python train.py --n_layer=15 --n_kv_head=2 --vocab_size=1796 --norm="layernorm" --norm_place="pre" --parallel_block=false --init_std_up=0.0246 --optimizer="muon" --lr_mult_o=1.62 --beta1=0.9 --grad_clip=1.0 --decay_fraction=0.532 --train_tokens=365000000 --steps=5570
MLP neurons of a small language model. Each row is named by its layer, matrix (down: output weights) and neuron, and shows model dimensions 112-175. Each number is 128 + 24 x the weight over its row's rms, rounded and kept within 0 to 255.
After each neuron's rows, "fires before" lists the tokens most often just after its 100 highest values on Wikipedia text that the model never trained on. A number after a token or word is its count.

L2.down276 [153 112 119  90 139 109 118 163 117  95 171  87 120 145 148  96 145 156  84  93 140 145  88 132 101 143 125 117 151 100 130 135 126 124 183 143 107  89  99 154 129 129 134 128 115 102 133 118 138 149 119 159 175 102  77 147 138 167 105 120 118 138 120 130]
fires before: "-" 35, "|" 19, " " 14

L10.down393 [115  81 143 140 150 106 135 173 106 154 169 117 122 110 129 162 142 133  90 138 147 164  98 129 111  94 109 143 100 181 123 134 134 136  98  78 137  81 114 161 159 114 113  93 128 157 161  78 142  85 104 139  88 186 134 121 124 102 108 124 106 135 142 107]
fires before: "," 74, " the" 4

L11.down331 [125 124 144 121 117 119 176 139 151 143 149 128 128  97 117 117 180 126 149 149 132 124 111 128 157 124 108 112 124 146 140 130 119 128 129 154 133 158 107 114 133 135 138 123 107 128 107 118 140 133 128 126 112 139 136 150 107  74  87 134  89 139  90 121]
fires before: " " 41, "8" 6, "6" 5, "0" 5, "1" 4

L11.down514 [146  90 189 168  82 138 139 114 157 101 125  89 170 101  87  95 172 162 163 118  96 158 114 149 103 111 139 112 104  80 154 111 112 126 152 107 146 130  93  99 119 117 143 121 110 159 121 130 132 154 166 149 142 169 178 137 128  97 137 135 108 143 135 108]
fires before: " " 48, " the" 5, "or" 4

L11.down289 [119  93  96 149 168 158 184 168  97 122 156 111 142  95 121 167 138 172 114 180 103 159  92 146 146  94 152 154 128 115 140  96 128 125 116 122 111 126  97 126 120  91  86 144 118 136 156 159  97 125 131 146 109 161 130 144 142 111 144  89 148  77 108 115]
fires before: "," 36, " the" 12, " he" 8

L2.down187 [131 125 125 115  98 129 114 125 140 133 153  83 124 135 154 161 175 112 111 100 102 135 132 154 143 162 129 111  60 133 164 121 138 146 138  60 134 105  95 145 133 127 123 138 131 129 103 134 122 130 131 104 125 173  90  92 173  94 129 127 106 101 105  88]
fires before: "t" 14, " York" 12, "erm" 8, "ary" 7, "o" 6, "ur" 5

L9.down375 [145 126 114 146 101  78  98  85 136 139 123  94 105 159 148 135 137 100 121 115 139 145 127 144 159  85 193 168 139 131 135 150 137 139 134  99 118 113 114 124 133 186 142 125  97 166 154 127 124  92 143 156 144  89 119  99  75 137  95 147 160  81 137  93]
fires before: "," 24, " the" 12, " to" 8, " with" 5, "%" 4

L6.down87 [112 132  90 126  81  88 133 137 135 105 142 103 164 107 155  95  94 105 137 147 119 142  63 164 159 130 104 147 124 122 107 108 138  99 158  81 137 148 163 106 140 123 100 164 150  97 124 125 112  68 130 120 107 133 118 143 131 134 138 110 139 124  94 130]
fires before: " |" 43, " |\n" 9, "}" 5, " and" 4, " W" 4

L10.down758 [ 96 125 124 126 128  91 136 159 122 143 159 140 113  99 119 115 140 150 174 124 156 134 134 138 137 131  97  82 110 145 133 133 116 176 150 155 106 143 157 116 136 134 138 117 150 128  98 139 151 149 144 182 118  73 141 174 143 156 120 180 138 126 134 125]
fires before: " |" 38, "." 9, ";" 8, " " 5

L5.down588 [144 135 104  96 181 120 132 169 146 116  80 152 119 130 158 145 121  96 142 122 171 141 134 120 144  97 155 111 131 160 151 121 150 143 135 114 104 167 110 131 138 127 155 121 155 181 140 103 107 142 137 113 152 117 133  93 127 106 166 112 130  94 117 119]
fires before: "3" 17, "0" 10, "5" 9, "1" 9, "2" 7, "9" 7

L10.down252 [132 148  99 113 118 115 152 129  94  90 129 111 132 164 139 140 115 136 149 109 172 117  96 140 125 134 154 121 149  92 122 166 153 163 198 156 128  93 158 114  91 142 146  92 143 124 144 148 116 105 164 163 103 115 114 106 178 121 109 135 113 143 138 116]
fires before: " " 59

L2.down239 [113 140 170 106 132 119 165 159  76 122 122 113 151 133 138 158 149 130 157  98 166 108 153 149  86 135 133 125 118 181 133 155 114 135 164 118 160 121 102 177 123 136 159 129 147 108 120 103  87 107 133 167 150 107 134 161 133 118 111  58  91 114 104 117]
fires before: " " 48, "G" 5, "S" 4, ".\n\n" 4, " and" 4

L10.down702 [118 140  89 133 168  81 107 117 165 119 122  98 120 177 140 107 134 104 160 129 115 119 113 153 124  91 119 123  67 111 161 120 167 148 145 140 134  98 112 124 127 117 146 131 150 142 123 127 117 124 123 144 157 113 150 133 121 142 120 171 186 133 143 101]
fires before: "|" 43, " |\n" 15, " " 11

L2.down710 [ 67 103 127 145 135  96 172 144 124 141 123 126 127 131 153 125 140  97 131 159 177 162 124 130 129 133 109 114 130 107 124 144 137 102 106  98 117 111 121  93 147 153  69 100 135 140 161 122 116 109 117 143 119 112 139 129 151 115 132 124 137  96 114 107]
fires before: " as" 15, " the" 13, " a" 11, "it" 7, "ular" 4

L6.down362 [118  87 129 140 127 153 186 126 153 166 144 122 137 127 103 158 153 139 151 152 147 179 142 168 143  96 122 102 114 103 101  94 141  96 127 142 131 147 135 120  92 100 109 130 118 152 155  78 114 160 175 143 162 146 121 159 122 152 137 149 102 166 137 132]
fires before: " " 52, " L" 7

L7.down219 [145 139  97 117  88 140 123  69 135 130 113 138 135 132 168 132 165 111 115 107 177 112 109 122 102 110 132 114 144 134 103 138 130 158 143 116 112 126 142  82 135 131 160  89 163 147 109 127 143 128 129 121 136 123 141  93 151 144 138 136  89 123 128 144]
fires before: "-" 15, "7" 14, "9" 9, "6" 9, "0" 9, "5" 8

L2.down497 [135 181  99 153 133 114 103 112  97 152 141 107 100 134 102  99 158 115 127 130 122  92 145 115  91 136 125 131 118 124 139 117  76 160 131 139 140 144 157 146 143 150 141 128 147 134 182  98 107 122  84 192 100 157 154 124  99 142 138 146 145 112 117 143]
fires before: "===" 20, "=" 19, "==" 15, "|" 8, "G" 5

L11.down409 [121 117 132  81 100 103 148 136 149 127 135 120 124 122 187 108 132 130 130 146  94 102 121 122 116 135  96 113 127  70  94 155 127 134 115 141 139 117 122 156 106 172 117 125 148 143 106 155 111 154 138 126 186 140 160 127 137 180 102 134 126  81 152 131]
fires before: " of" 21, "," 14, " and" 10, " in" 9, "." 6

L10.down36 [159 133  90 171 118 120 109 142 174 115 129 148 150 147 152 132 149 129 123 128 131  90 153 115 106 137 165 138 120 140 160 167 124 142  95 140  99 117 156 165 116 124 113 133 118 113  86 111 161 144 120 129 120 102  86  71 125 152 153 141 108 164 123 154]
fires before: " by" 26, " to" 12, "\n" 9, "," 6, " in" 5, " (" 4

L10.down270 [151 162 122 121 102 120 111 116 148 160 132 129 143 144 122 130 112 130 129 129 137 116 133 166 107 164 135 109  92 119 115 156 129 130 121  88 136 103 145 130 117 107 112 127 128 131 150  89 112 127 140 102 141 135 130 119 110 181 136 152 140 123 117 123]
fires before: "," 23, "." 12, ")" 10, ")," 7, "aged" 4, ".\n\n" 4

L5.down671 [160 170  89 118 120 150 129 142 149 105 135 130 141 166 125  99 103 131 150  98 155 119  87 143 109 118 135 164 147  63 160 114 122 130 146 131 119 133 186 106 162 127 144 111  91  98 180 149 111 144 142 142 137 101 102 122 145 145 150 138 147 142 124 120]
fires before: "-" 22, "|" 15, "A" 7, "===" 4, "ed" 4

L7.down524 [ 82  57 111 152  92 103 113 159 142 121 153  93  90 115 117  91 175 112 135 149  93  90 126 145 101 137 146 121 116  74  90 125 161 146 116 146 119 100 138 101 150 100 150 117 121 115 104  93 165 145 132 153 135 114  97 131 141 184 134 119 117 129 154 106]
fires before: " " 53, "," 9

L2.down255 [ 97  92 127 190 118 153 124 128 136 115 158 104 125 122 130 144 127 144 137  58 139 144 124 105 132 141 121 148 114 107 152 131 126 177 148 130 115 150 107 140 100 111 115 151 158 124 165 140 121 125 117 144 125 121 119 133 175 150 161 123 110 182 150 138]
fires before: "8" 15, "0" 14, "6" 12, "3" 11, "7" 10, "4" 10

L2.down611 [106  92  87 150 130  95 181 127 105 135 139  80  86 116 137 157 136 107 133 136 127 136 130 117 109 130 139 135 113 156 128 149 131 138 143 108 145 157 169 142  77 172  95 141 134 135 140 122 136 113 137 161 167 110 104 103 118 132 118 114 110  55 120 111]
fires before: "-" 64, "ist" 6

L8.down213 [145 100 154 180 108 132 148 123  88 103 108 146 137 136 135 168 132 165 149 141 177 101  95 124 127 119 138 137 130 151  87  86 122 119 124 125 161 128 129 121 169 129 161 115 126 136 119 114 149 110 103 150 111 129 148 118 142  76 147  83 153 129  82 133]
fires before: "," 38, "s" 10, "ission" 4, "ice" 4

L2.down319 [123 119 119 136 129 105 114  83 125 118 139 132 123 130 119 125 113 174 159  84 148 135 125 126 153 132 144 125 112 129 156 137 115 142 154 115 102 164 146 112 137  95 138 165 144  86  94 125 100 129 125 154 130 103 110 107 134 144 129 173  99 156 136 133]
fires before: "3" 17, "8" 13, "6" 12, "4" 11

L5.down569 [143 100 108 117 113 154 128 148 122 109 126 114 170  89  97  78 141 160 139 164 136 133 119 109 135 117 129  94  97 111 150 128 164 147  92 170 135  97 129 125 138 123 145 104  68  99 175 136 107 145 157 118 139 144 115 133 131 112 140 113 137 146 174  87]
fires before: " as" 19, " to" 18, " for" 9, "on" 6, "ft" 5

L11.down180 [149  99 169 141 142 163 133 126 151 145 143 171 140 168 135  70 141  90 120 153  87 181 121 149 108  97 127  99  99 148 138 134 134  89 117 164 103  95 109 132 167 100 102 138 138 126 106 184 115 125 127 150 159 137 133  86  98 156 124 173 133 125 168  89]
fires before: "ation" 12, "ished" 10, "ing" 8, "ate" 8, "ed" 7, "at" 6

L11.down332 [ 95 104 143  88 136 127 105 152 144  98 119 151 166 129 132 119 166 147 106  97 122 141 130 114 133 117 171 101 143 153 158 180 138 102 114 152 138  64 156 160 130 133 104 161 134 136 152 121 125 138 109 119 129 150 130 135 107 145 129 109 144 105 133 106]
fires before: " as" 17, " to" 13, " by" 13, " for" 8, " in" 6

L6.down163 [107 105  94 151 113 104 134 110 141 124 104 117 138 115 115 146 126 100 130 147 142 112 117 161 114 158 104 133 133 119 169 109 120 110 173 141 111 193 118 113  73 156 120 162 127 106 163 139 147  84  95 143  99 101 119 126 107 148 141 151 136 126 109 127]
fires before: " " 46, " |\n" 8, " |" 5

L5.down663 [144 109  88 147 124 102 109 157 106 129 138  94 111 147 106  79 139 114 161 141 115 112 106 141 120 149 129  94 114  81 135  81 124 139 124 135  97 120 162  96 146 116 181 123 113 118 123 157 153 131 116 116 126 114 191 143 133 169  97 117  95 112 131 119]
fires before: "|" 55, "|---|---|---|---" 14

L2.down314 [151 114 133 137 175 194 155 120 137 171 142 124 108 115 136 117 158  95 120 143 158 139 168 176 125 119 149 107 137 133 122 167 163 107  61 139 100 165 146  77  86 134 151 111 138 147 142 123  91 101 118 179 166 102 121 158 133 125 138 128 118 110  91 129]
fires before: "ed" 11, "ilt" 10, "ated" 9, " of" 8, "ation" 7, "ate" 7

L2.down721 [125 113 115 175 141 158 127 111 111 164  84 116 116 168 120  95 163 103 142  71 104 126 137 118 123 131 142 139 129  78 113 123  51 168  98 128 132 142 202 148 167 107 157  92 110 121 150 119 124  90 144 107 124 118 174 117 180 110 114 105 135 114 103 144]
fires before: "=" 18, "===" 12, "==" 8, "|" 7, "M" 4, "St" 4

L2.down515 [142 116 117 142  98 151  95 163 112 114  90 174 100 166 159  81 152 134 122 141 132 191  90 133 141 148 145 138 169 120 126 115 121  74 149 156  71 127 139 110 113 122 168  95 108 122 130  98 110 136 136 181 179 133  96 165 142 104 124 114 141 150  78 122]
fires before: "The" 24, "-" 11, "M" 6, "W" 5, "In" 5

L2.down665 [ 98  77 117 147 145 142 111 125 123 128 142 133 111 180 132 136 168 162 116 141 140 160 102 102 120 127 155 124  86 135 130 148 166 129 140 125 147 122 103  88 101 102  80 101 131 152 141  72 112 134  93 138 145 127 129 167 116 140 143  93 122 143 171 106]
fires before: " " 37, "-" 15, "|" 4

L11.down602 [ 96 115  73 186 147 150 176 167 135  91 100 119 152  64 117 155 139  94 123 146 156 148 119 166 117 143 140 165 121 108 123 116 128 115 139 119 111 117 104 132  93 108 132 129 100 112 120 132 117 114 125 160 115 167 115 132 122  91 143 141 149 174 119 126]
fires before: "," 36, " " 15, " and" 11, ")\n" 7, "\n" 5

L2.down723 [170 146  92 135 129 110 113  94 141 116 131  86 120 116 148 145 147  71  99 178 154 104 116 148 110  92 143 156 151 112  94 117 157 104 118 144  93  99 177 141 167 127 108 151 159 133 112 158 117 102 114 101 127 109 145 115 131 106 106 129 123 122 112 144]
fires before: " |" 34, " |\n" 15, "ice" 4, "," 4

L7.down696 [123 146  75  92 132 119 100 144  70  95 133 106  90 112 153 179 140 114 130  71 136 159 111 124 116 164 157 123 136 110  91 144 127 123 197 145 133 108 146 116  97 134 124 133 118 110 130 141 155 103 135 127  99 122 128 132 143 134 115 165 120 159 110  96]
fires before: "-" 65, "|" 5, "." 5, "  " 4, " " 4